python train.py --head_dim=128 --intermediate_size=2560 --hidden_act="tanh_gelu" --tie_word_embeddings=false --parallel_block=false --init_std_qkv=0.0235 --init_std_o=0.0291 --optimizer="muon_hyperball" --weight_decay=0.0 --train_tokens=1066000000
MLP neurons of a small language model. Each row is named by its layer, matrix (down: output weights) and neuron, and shows model dimensions 144-239. Each number is 128 + 32 x the weight over its row's rms, rounded and kept within 0 to 255. Numbers have three digits each.
After each neuron's rows, "fires before" lists the tokens most often just after its 100 highest values on Wikipedia text that the model never trained on.

L5.down369:121180156125120158153169213101144193105154181205198127107193172152136155196163147156084156145133166150135119127114124180159142152188117120099142119080147118152137153180158155150125129119171122175147078141146092119143115105132135150131144113106163147166162152118176161158150125151169143164
fires before: " by", " as", " in", " to", " and", " from"

L5.down1203:120068164130118078123086148106170116147151075170126124068144092118131213125100130082113122103193090109120176157033096138140100106120106073110103150147152148139135139164197108132158071125144124160149148157137124103108111196127110102168100148098125195097097147132068110179147116179110062193
fires before: "\n", ",", ".", " |", " and"

L5.down13:141155169086108127134156176130149171191121194159132143083137078184174166173167135159136099074145159134092116133148102107098125115135106064111103131196136189142128110111155180142104147108120184150159147120048114116190100104125073119183129176133135090134136125137137102113158119160122117119
fires before: " to", " from"

L5.down1671:141153104171167202204139135137109140160174185176153154109109152133077112095151123124104156173140088127125096102182092102180153099093072106060153120105122101101124119102189154120177167099161124183094193189153147162155094123150089144146204123087152116132150170120149138100066111116146159134
fires before: " in", ",", " on", ".", " for"

L5.down596:143102159136138165186093144116127153167105156119107138097124160136109164144130175178176067172160168179170112114059133154095080207156144144108152189161132097138088137059139118152131117142189096164134113118112082162142133105115125218125094152097135086174139191047142110194117124136106104133
fires before: " is", " (", " was"

L5.down1144:165163132125130094173146146083201119134119145132170123083122116137122116130168102140119082093085153104079096141099077124161068155115103096119105101121174152155091142077132118103103137086095124098130119113181102139125128074138100081127116165121195126099103117168120114148119115077111129181
fires before: "\n", " the"

L5.down1932:136136128142152178168132084126117119098104146140150115102177101079083123092137139104162196139146183102106087126111179197145101105126121153146091152117131075138142087105137127103110155128129153098078156104198109159129087208146175167144133121128140098119193121141185139116109175094122156105
fires before: "\n", " as"

L5.down1976:170173133175167124148126155128136136106126177113167154136167170120091145125151093174104152113051139135158192130128126131107125146105093115100147182042145158140086107176189132142153141179157055129141091125160173156081121087074096073112122192122129120151122125145175090125096094137075129115
fires before: " |", " ", ";", " ("

L5.down2476:120168031161161114069101107113148185165107099132090104153103146147129150162179144134095115147113170116131141174082167152098105119157130121142155105085127161177111109129091173159148131118117127164156151180130085114112145177094164148111169103120058157097142151124134205106133142113117123180
fires before: " on", " in", " of", " United", " for", "."

L5.down1927:143176122126158148098117131141106171151200187151162165143103187141161150126166150135179109134135163189128118122139158099196134124159163150138138144106131149124158121093169180152156134181120159110113124126124072123142133132120102139102149120113166119172157156164136152096179130139157173125
fires before: "s"

L5.down1485:115169139223195083130153131154116129134166146151139147115105145129158116188138144154148174159192148125197109108126095099171146085136118126163146151128199094087067083141137136134135143181157157113180118154057146122181167122142143136174193139135129127152136210177134123079128154131155156147
fires before: " of", "s"

L5.down1863:178157160152140153095152144120137171094161136121157139130130186145121113164145152161131155156143130155179204156141092170126169093136149128114146076133147137114142122179174100141106096192205115117135161138152157104112154137141140139123132104151177176120173168178181135120176164137151093106
fires before: " and", ","

L5.down85:173151130162147102161158191150110141165164121103122135130145139141092186158173168152096140147114155171144160166179150114129144184134127200176227143121113205165164175160141156144155113161153130110169135119171128141147162097099119137139159156140152117149164157171165145151192129172172135122
fires before: "-", "\n"

L5.down461:134181132092124114153098126212109112095091108082133130095088138064135079137113163119190169109211105152098144123171082112149144129144142142094143153134162129168133104165162097142150115178203121086188156108105131120144105090110178179190151105161115139141087105140162113150145187154109104116
fires before: " of", " to", " and"

L5.down1952:159136203140103123066152159165165158117151111137107233126100122088150157158116093066114138120133157154071041133088110104097125127104082141135041082086132175147143168141159198189164211115128119112125051164123134138130113175169158125104091123044107136150144144142121117143149142170164091218
fires before: " |", ";", "\n"

L5.down445:151113140102135155099139186109114146134073058130141135129149131178117108168128119133126174146144120167172081099137152173118146180143135084154102128080127074099168036132113111140143176137152143083141153178135072095126150084111160167177123149165146145104125117148148112124159162137122131094
fires before: " ==", " ===", " =", " and"

L5.down655:143093093196114149154145102132128096172105113088154146167128177103119102157162139133097096109088116119114127189069150101157093078103085142126073193201147118063164111160111125104125139110147166093107197139110130145126102091118138113149142108147127129199080062156228087157114154146099145142
fires before: " ", "\n"

L5.down892:150154173126074118145194097159109169211085141156148142148162072116107106120149168086111087150064185102106109185096150153117126155110173129123098108147141126126160112106176122159094130171143123104127148122050143079116208128084173162116118111116138108144139180133158165129156115026159120137
fires before: "\"", " \"", "-"

L5.down2378:144158202101146157102145159141183132108163135185107175147193153067103105113157135124136156104205124150163165120162087079140103196105086199124165138123148132114092144191107128139135161196121151144108114144133117134109121116163166124071157137136118152166135173130085091140088065098144123131
fires before: "\n", " and", " |", " to", " (", " –"

L5.down243:138113119143159172129203147072105163111149113112137139136143155151124088167109125112120143177158133142160160120133131155143096140102115183188064137147167110124092092108102109081160107163195109148090180183223062120109118154147140131069130157190137139117116126127115167113122184143160144107
fires before: " to", " as"

L5.down1154:171158142208167094144173138134104169089162151044134117174152175028097119136112137088180092102185118104125143142114098141125089073092112138074170156143184140107115096173112077162159148200131110103112133144124119091170142155071138140154090193135161128142159114100170105143157151134121180109
fires before: " for", " of", " to", "ing"

L5.down2493:166210142079179150144152177156130099170116098168133154099102154156100116101100128107133168180108114121124120150053087147162123069114067178143146118061092108108133122139140156170203172017105092200096098120156082141135135129161159082169187135143160083133166082144042142167163109112122074120
fires before: " |", ")", "a", "."

L5.down2059:096163117158140105140111115133191080178114124139147107129142157124053102102146085126129100121137122181119192136134093116124156093097112136158102129148068155109094113127146112094116106101209159118146115108100168117102147107073112109083119133169137168165113143045142171121120125079107089141
fires before: "\n", "."

L5.down1575:128092160106129059170173125086168122157085149131173165174079094155158129127126133174166074155157093139104133234173097139095127119160079087149152041132135149111172098124100096149156133165159154147106086140129114114092183094127156142121116132150156061118174117135118125130146141135115155101
fires before: "\n", "."

L5.down490:100080185097106124160125088127117104116132119173125118098128249180106147178111126122076197162121171197133134178143054138109137225130130193173135112076167113124141100151142093139116191097128134103125080102178126180121062166139125125152200183128116131131120135088122135114121132116120093135
fires before: "\n", ":"

L5.down308:121138084111135156089163134121094181187163120112112108144130172159176109141117098143110127106192165187128145169110156123122138156115147117141139129120132152134113098110118145159156123099179136126135114083186172151099168095104053130153133115092141118138146128137131116103110110176104092100
fires before: ",", " \""

L5.down1805:079130118164095157146138209128117100153161148135102122154139076122151200237141150131111152119106147144083183145089123079123162118123105135153142188097118149142127092113184134108158118126104157119135124090176207081163176169142150150172175081142166127173145100131125163169125125104146100087
fires before: "-", "\n"

L5.down2367:146161120201124134148157119141127141144114143168090141124169126190150133140133102135148163131111156122111166137130109164093164198141125146158157161145125129101097166115128137123146106162163112073141203096165149145119131177179194134108123151124062174101106135117139116185197160105120116120
fires before: ",", ";", " (", "\n", " |"

L5.down1902:162178155091117073226148119129167137148126120147107181112114144144132111151124062157144118137124116158117098161178110152100163041089140158147127175123156116150158053155104136173133047137141129176117102116114119050130083076125151077130143114163174142120152179100136104132128073132151162119
fires before: " in", " by", " to", " for", " as"

L5.down352:125172082128201127138143144103122131165094098147126187100151157176117089150117079129113181148106151139219123164111156146107154079150144168171116137125187092165138083127129113100091128138128127133109121142203171138116136155148148163091158132148094159147159146157108116171119164162207130132
fires before: ":", "\n", "-"

L5.down304:128175144141152161174172149102128098172143163176132136145091144142172149133181167157142109088135167165111172182153161139099101103140130187089156178104170147120040124079140159109145133152132148097107176118137140100114188115073117088096134163156132162152090102140199163153175114147116152183
fires before: " in", " by", " on", ",", ".", " at"

L5.down885:090155110139061150145180133134141174100191073111160113151129109129112143158162133109066175090113177109110187113136150110088133144148086124094093135105125132105155123143188123208166118122058142114076199096161127177134137081111110188120122126119139122170112167125146123141150139166170110113
fires before: "|", "\n"

L5.down1273:136148141171150165173180150116115106160142155200139128149147168104138171115185116202117144125106159136169155128120127163159121106122165101103194174147142169146099153144138160156168106185158113126122154114191145217180156198116163105116142093169146145178116165157155182121161122109064103110
fires before: "\"", " is", ")", " was"

L5.down2083:107137098141100112117128127115110113110126063203146162154103144096106175133088131150105083048112159164129103125150144137090189167163111150119131097128132077184104177116084148098077112093100153152123100192152110116113177165078082175145127198083106103180067089148162134131126140108104130124
fires before: " |"

L5.down1791:161164157182159120150197164103168151163102147185112160155176162191170129128147121166127137176117135156117113128167112197142134117122095180134151162134153123144146177155133129156150137170182122108150130096147105169101113153145158156112130089188071156140159124186155130138175134123107108081
fires before: "\"", ")", " |", "]", "\",", "\")"

L5.down2431:109157141089177128066108155180161194140168151095117175049100174052140084176092173092069137133157159155099097101123145093133096143170135177139176113100167100160096101174131120107130110142110136125098069134152112174121120178104152138125164104081094055130212144164128069133115113108166106154
fires before: " |", ",", ")"

L5.down18:129127069138127136147150156139171131200050129143203136137125135122127181130120127140170148200151173148180106156052101143111148183133147131101093090145147144120186147184131163120132110149127116044124142105149154139155153124168083125167186093174159160104184115170115129119132188108147110115
fires before: " with", " to", " between", " of"

L5.down1510:121126151102118183105131189137146083158139116123145180084137138131151091114119170121098139116101154107127112081129133180107149079160128125121092074158147097127102172108180155140099135144153100134140120118175143061131127096095079163092130190113136190089098126082113117140241151168146199125
fires before: " |", ",", ";", "."

L5.down252:090159171165136165128132131117160126146131110094086136164124131122069082080131158135131118112086128070118172112122116172126125137132175090171080096167100162118139217185136177077100160128181127118081118041139104175138215112108106146129098170144178157124098161101186141150105152120181099171
fires before: "'", "."

L5.down547:108113069148132085135100165131129100132126150099139146082139135146111141122137109128128131061130129137129091137126203102118107122174160101168136124095130145108147124151043114073142154100068102134138080134157121180059118187123106141112156179079091113148127110092134104151092141075180154172
fires before: " |", "."

L5.down687:185211134141127050133112118110135136155154158148189174145115132134213120146174141136132198181163110178084118093127142117169159205132126111173142111165109179141119161148095145131171128191149152107093152138203131148139087143101106150104202107176065168171157154144084137130173064110193145153
fires before: "'", " of"

L5.down2027:143131127157141161125168184121148148121100099123097138103165087144159125066074142162175113142159181093079152115130120114136165124109141145117130105182127129178126064134124073102127088085158128147193138155063131181119100195114098120155194128130175138115157159174163153170182166130130137084
fires before: " of", "ed", " on"

L5.down278:138124182109115091148122162147135146127139121179134165143168166106180149196114136143141124166142160158129148067123118115135156145120068145186181131117108164165135179202161153202130128146118174161139171131166174141126129144151161156161116168178147166157163130118149149168168122162185088198
fires before: ".", ",", " in", " and", " as"

L5.down879:091114088121125117148138124078105166154180118105099196109133085098125116152168167141124157175151116106131140163161101111149148136096131116112136085076142126149148132177102138194147119130169128131183075111152138174142064114162183132168110083085165150150064056122093103120141147159116078110
fires before: " of", " by"

L5.down437:156077057044151197193196166121135142081107155099122111126100093101103142135151076144095114120068176134180130137157131149071113102172136082215097174132072172097151079189151098105097117130141101124163110117154128137174137140192141170098160120092075150138150139108109128132078132105144099113
fires before: "-"

L5.down882:158125130119097169112111107169172126135146141144188136166134157094152163205140159113139123113163138128084140085173158142126137139168172123171154117168156056126119192121165104172152164176101156117165124159113158164106138080120099144184154164175117175148177100142142181131189146195144111136
fires before: "\n"

L5.down374:144102207157101076167188123184151158114141196092116119168167149152136170140162128113090150128174091120157110146113138112117105169097130143150152142169142148125091181157187171196141153117135134137181112128110133095071121155136131164135152077158151142133106113185117161114156116116094141198
fires before: "\n", ",", " was"

L5.down2147:144168095105082132148129125120158105190135108130088084114162101109134136130093139144132157138136172093158084142170148120143141133156133155143152150147160177146108171104168085137146099153107118125172137120138164122106142092122124078117092097133060118151119144118155081124118134126161073129
fires before: " as", "."

L5.down287:184136079186158168117161108127108118118166157125203152131131129104150164073115142096125118112132176124140109129148109116141148163077118146131159110126096126111108129128208083132172146129126046105111102110090098147128157087103143133140156100092085116115144122127123073142155147141156097144
fires before: " |", ":"

L5.down1496:128052160159110161112138104162118129158129122154113149074175104166106140091131115118136106162127187125144086172075116118139200142156127076146098075126152122160206168073135075124120137133080168205050129147130162168083137150125091123171117140095153082132148141116158146146149098100070176121
fires before: " in", " as", " on", " at"

L5.down2151:091081115127133112090091102182135136095149108106041114061140075053143113116117130100067105061132143164146115129173166119184133121188087168112122085166216101183132133125128135137104118083112149113139095122168187108098151147191120137129171172168134120135121103120149142148167154094122145132
fires before: "."

L5.down2292:136128082142181129137196251131155153156150132200149160118170163141128154193162097174193164136134127153163140144134172136186149107116139124173132185179160139122121125176105098130135133154177083130121197145230126057163134133118140147121169115148112129108117180110156122134154092154110121111
fires before: ";", "\n"

L5.down690:138070124134134138136119133146152152098093127108155091189147117160125179154182100156144163137114139156145121154143131113152120153064116142161108092172117155090132160164195118125158122200126098099130097149130150191179099178150136112082153154102118104101128165143127124173080176112148120159
fires before: "\n", " ", " |"

L5.down1501:175196147096178118068177162103114047113117146162083054150150098146120153162197156167143139111160147165165086162144152116136102085060124150175160114130134159113159131167114173137134100117115131117107114097127123147112139142149128159137068175132124149162126132129132125102151148143171152134
fires before: "\n", "-", "The"

L5.down753:177133138182134131125167162153117112121125145195141078125159157150151043151158176185155132136165114125190139139151131161130126145127107143140162184130168122111123126168073124157091141146229140098129139126186114178145111079174151177097148146116123113125108178177163136120151099102141152123
fires before: ".", ").", ")"

L5.down1773:119130133082076087113155116154154127093140132135162114145129160120095056128124097131145106148134146180145178130120148113222123159100181114167114155141142148102088140086106119089060122069167114080118158053105128159099115181113136134073164136178137105148145105151154135165145131106163162171
fires before: "s", "es", "d", "ed"

L5.down1928:089070087124118111162142084148084078103220122139145151099124140104139146153095130133121118105075178186140119168129121160130151094139159108127139160110081089089125157181157197116114119127063143069098083154104121086095177185093105073165159163186174115130178075130092108142145093140174149135
fires before: ".", "\n"

L5.down1770:079142161126141184129195106108141158139128103093088111137183114079132130171133170098089070130095147116143129141110102079142101142128135086138135112111153150152108165146150104131082125110144111149159107142102162152164096089157083095075144205096080080111014096153115110153131079160144105162
fires before: "\n"

L5.down2284:060084147165109061191167193113102101128110131119167121106180148099088120104152135157098160113092143142163153156128152113136201193136105135132169105115168144181118122156146117160104127120173208124139059174127154140086113142081106112095141099154103122239159085147136119085120113082092146101
fires before: " of", " to", "ing", " that", " for", "=="

L5.down1231:166146130069115151105098159129150115139124140135096114144217153081069099147082135150195106143123185130197072076108099133145188131163161057114076166099146167076108171187134176200172113179128134088171066121112147142207159198122081135108143095132140133112103119150123170108121089125098128094
fires before: " to", " with", " from", " between"

L5.down519:142156137110153137144156119107091121077089078132140126115160158155146119090114141065094146102074148145121113160104093150154178162098121110103191126123139072185154161169115124099114070089124146120108106091081115091154124145169073122124102173188082135099137169088094133193137089118175158170
fires before: "."

L5.down2176:067151090094132089092131135099148086152123127123136085071108138124080102098131138061180138148138154101109115116161152123143081146094162111134138057128086132112118180176123124153101138134163126141144165088135135098123171082132115072141102110127096190111134050155136139142174145198123133095
fires before: ".", ","

L5.down1109:103140071169097123135104118200085176084103132123100150111096157156094128188134127072108088082186134153138130155107155073124141121115226130122083124174095153131143116114092125177115127099136166196157163177133081034113135118077191134132130219180132132165155147140099076114076118163112150170
fires before: " on", " for", "ing", " that", " of"

L5.down814:159123189145148146143130137144094098121119136081149145121125164176150101126124138129164141132126167182145146071136101130084094131079152122137131149157148115117176107189140067156107158155165093084128141090135109114127112153117132186121148118110113181118107134064138105145130179142140109101
fires before: "\n", " ("

L5.down1390:165136131140074152075147140159177105127113101175139161113092097063122095124101140171183103146153128086121171144124138098206106093152089104103143102128167082148115062166160116109127118108134139150138169168065126207140145128150091116112148121146134152146117113095156098133131181116183095161
fires before: "s", "es", "e"

L5.down2423:139178118127154184140144138096072130150126123138110076136147059120164117070178135147140065124172102170145153143118174179104157163169162167178124106113153129131095096164107160119169191138149131078119076102189109103106152114115112147169135115096159109112074124141143134112148120123107124208
fires before: " |", " of", "rd"

L5.down603:166188127119094145136172050112156060176094124101156128114137138084151102121143092114151084086144118150076121114097114166123115118056119061149178136135113143083124124042128125073169072155173168106102151136137111171100144160150142131129154159150170148117165123162163118142171142082093118120
fires before: "\n", "."

L5.down1227:118094163162095138094139120131166080133050143148130172105099127118125074140132154158125129146127123170108079146127158096116083143127161106133147159084179127147108142070115159128181138114106117158197130106088117093087151149115091095168147157208131140112135098123144171166103173082149074125
fires before: "\n"

L5.down797:094128156169134152130131165124144097087082132152101188115125106062162169116185155135121145082155110123123125114152125046121103144141090131122145139117167160086127084221135145159107175104186182147146171109065106092114138155124104101132115105097167105089149131057102077179163088144156125128
fires before: " to", ","

L5.down169:123100147163105130121182096124139165129090087147104130191131094155141152164172140136178162120112198116110154108138114148172112147107130142115147161179146159162154140120147069095094185076112177097174106156148124132176136169110145122106152130099102113192126134129131099139167106125115115102
fires before: " ", "\n", " +"

L5.down1427:099162106153113137151174132132150071149101146155123129194127139127123113101086116138109136101094134140128131125087104118201165143159127116124183124081147149122154121150157084146157101074166109132117134148157128128155118149119138136148140156121137156089131054138151131144152112148134160116
fires before: " |"

L5.down2466:089123180127177167080112131182151190161117095130148141146181174180107140172132135088136101095129147163158109127192085114132136124151169137110180196125096079198167153077082158104107128123143096086170172141105127127127154197095093109152167153133132141171058137143150160153148158068119097110
fires before: "==", " =="

L5.down271:084088145167121077155120130162096135124121134225131162082143112146079190128105128129174131099151197130113104129144085093105163126120113105176118136113128145154085136123143110136131175097125131096173117167125054173109128133163087200162146113140125111087143093104136152162093124143159097152
fires before: " |", " relay", "\n", " 1"

L5.down2382:156121085170137090135190136125123101147160108103149164103131211154091099146124113184152101167120136130170131185159132122151131128100081086179074132128215139113112120107126175125092101113115106104159083142108147106135216149081145112149138159106138136135125151104171141166142076142135111125
fires before: "-", " as"

L5.down194:111115122141110115173108077097091147113063102116129115050162100150127131196200122131126162156130113120087103117125089189092163104027058131130072205156144171070142125136163047135185129141101078131141178142139159120121155115169108139129115210162094132141151123137145146112136175096114190141
fires before: ";", "\n"

L5.down319:128120125156141113166110149135155111124161164100110152097123086090209139168101108173149142056106116112139185136141122132094217138119103105185088110163128115134145124107198161143142184187133168092182168143089097114126130094154182076088179113162218104133150132221110146122129142094183110108
fires before: "-", "\n"

L5.down2246:154120174131123146181131156107144136119085129150190154162090137122059149097176096103089101104123080107093211202137086135157155167130130131081111120090066120125060118121157124105118159080196187100162165130136141137167126159123063110103150143134104083193203139148107142129114087124205096154
fires before: " 2", " 0", " 3", " 1"

L5.down1896:139131115141178153094099093127127110169140101140100103142132094155098085148139124104101133155184133209057181130115154131149098131119170159085136164164132127133138139143143122139149145147191152151150124189204147142112173091173074080143167124155107200130145114142165141112142125160116062159
fires before: " and", ",", ")", " guitar"

L5.down1563:138093147210086150164119142111145143153104111174162101153104167134164131133104147098123099184148055090142111100069086134064140127147157097119169136095126120135166164133104127127144153099161179126157078114151170145166154130150172141142131114118164133127173103121126092113146073106054160137
fires before: " in", " as", " with", " for", " at"

L5.down674:110060132113173203141196077146086103175110104059136136079147172098160109184091151107127170126175117109084083179164147092118145125096115175115144142148108188098161083158159151129126184157128143145112197193088114155144105119160082199092147065146141159087158171097184183130085123092125064132
fires before: "\n", " |"

L5.down1475:180119133088107150073152131153112144122162119130157180130093175135159138066178171166172169174148076136120130116154175139110188115142155067166138133122089153163137140106129144151117137045147142096159128146141133148137147093177171117105144161124141112130148243125079124157135161139076125167
fires before: " |", ";"

L5.down1807:167127162152121134134173156066179065127098093129127171142140145142177133098158162148124122137070125135142089178170082172107175150130072144102123155039117137137150089165126111115141127123103194105175115166075110150138082160136132133115152138189154148145130061166113140118123159146168068194
fires before: "\n", " |", "a"

L5.down561:061120119145137142066096181107149125145155173196161150028147147104134165103169137098105097159180120105120147171148063140109084144123124107096121138078124123144116184104077166091148108155194242171156042189142162185158154164123174144080082131087083133107127166166105140111183148094083138187
fires before: " 4", " 5", " 3", " 6", " 58", " 2"

L5.down1052:145144116137158118169169136130121129180108147133159186145208133154164080171122132156154178133055169197144181163117172177121156091155147170103131170155139098136141114128163127118120091191177131184150161145172164143106147119141180143115151107166114135157132194124156147155168165168119167109
fires before: "\n", "."

L5.down1444:122090153129122089136192139067139115120085087072142149138141095134135181095045162091116144137152137184075121151173157134129169126136089101153142130124104135162164157213139178085206177125139163143111067194042141135110138156159154151143129116122139100124185117108090117118131134154102104170
fires before: "\n"

L5.down1139:106155155135169110157085132102136130135109105100157167103147136128097159072128131104146105095147105192169121102180114199108137145152137127093215169133168133147153159094160120153079166167158136103115096121148061089186062152071168130063139121115111132172110093110123183184135083163126112168
fires before: " |", "\n", " ("

L5.down2375:127114174128137100137122157097097131107167119125123129168150172118117113177084149090083149177109147197126124128118102142131169164074156167120135132167195164194133106198155112151142157140147153107145099136133153117098076121129165116140152128131135197082093188166160192145123187155109159176
fires before: "\n", "-"

L5.down1243:121122073157127162097101152128130120091114121127082107155135098172134151128122136159149170158144127141150110145123187128145162117156074134106223152114103108137144136123149122152160162140128162156109159090179148143128097143187142120149150142159110150155137110126206174179158132159103137121
fires before: ")", "),", ").", "==="

L5.down928:153148196137096105165197206088112094144163142114117157167163075114173128178137111142097117168093164106130085152140120075122101148140161108154175138170079161132186097142136142103141138118116146202136126114158047117125158124073157145112134108110162146185138136135098208126163120144140081092
fires before: " ", " |"

L5.down937:126090160185156119149103146136158111122088158126157107130140109204155121132179097117117145093126166138096086156100126143077147141162136053179125147159121123162108123124154067114108141134158148081099091103094132121147147150166170167117127160144131095158179189099122132083159142139140113117
fires before: " |"

L5.down2501:116123119145159113122136144100072069111078102153083095101078135162106126112149154087126073152104127158101099118116085097169159185130153106174123095167234110126098132201112113111130095161105113126131116119114128108128130152171078112084114197087109082104176105099136125153105136142159104200
fires before: "\n"

L5.down736:105184146095128133120170105147180085176179159145159140151132077141196130146076136095096167109157148140097167116143122142176102164083153114072145176112143182076155101096143154111126136135127115156065139111096132146076200120105114148112107180155070137108095127181120137091178125104113101133
fires before: " |", "\n"

L5.down2091:101125131108096091191096160102132077127082126123098124197145138119091134186120054083079190140098115166099162111161101167133102158101129136138104161163165181158168159178165132154096095107105169066099079120168101190119182074137142133147146106113167107136185103083072116146071176116195150123
fires before: "-", "\n", " L"

L5.down901:145167161133131168136156133147149114130156111090123164121137165132170154112129189133157117129168148119112152163135171151094114175118154170101171158119092130167130091120129191136082139123126146127128139068118120174118182100131145166110140065147185080102070190175155124182103168140196095135
fires before: "-", " century"

L5.down1820:163147126113213183115115175118128165124141110102110144125098108154162137094137104138154118101097137150150120170077100184099077116087172122120187142133130128105152136181131078145113101150160142188086188139193092121165167097121108084097143131123152137084131164069082134097116106089132087078
fires before: ",", " and", ";", " ("

L5.down861:162130166158156059052115152088164088126126102123110168112140077047176099126122142160085148104114177143094136109104134132126115163146108122130149168177152104166091114124164032171125084055171119119120148119158079139109124140161112143095114169090066096132120065175148141144181143116135126163
fires before: " |", ".", " 2"

L5.down168:115168152113156213089167119104177122086110120117108178133164184131142093132135116128111138065138182202138133113139122114165147122146137087148115151084138084157078150081141137170150112058111119127153089161105191134162194162130111115118134101128138087105181114157163089142156146176166156142
fires before: " York", " of", "s", ",", " and", " to"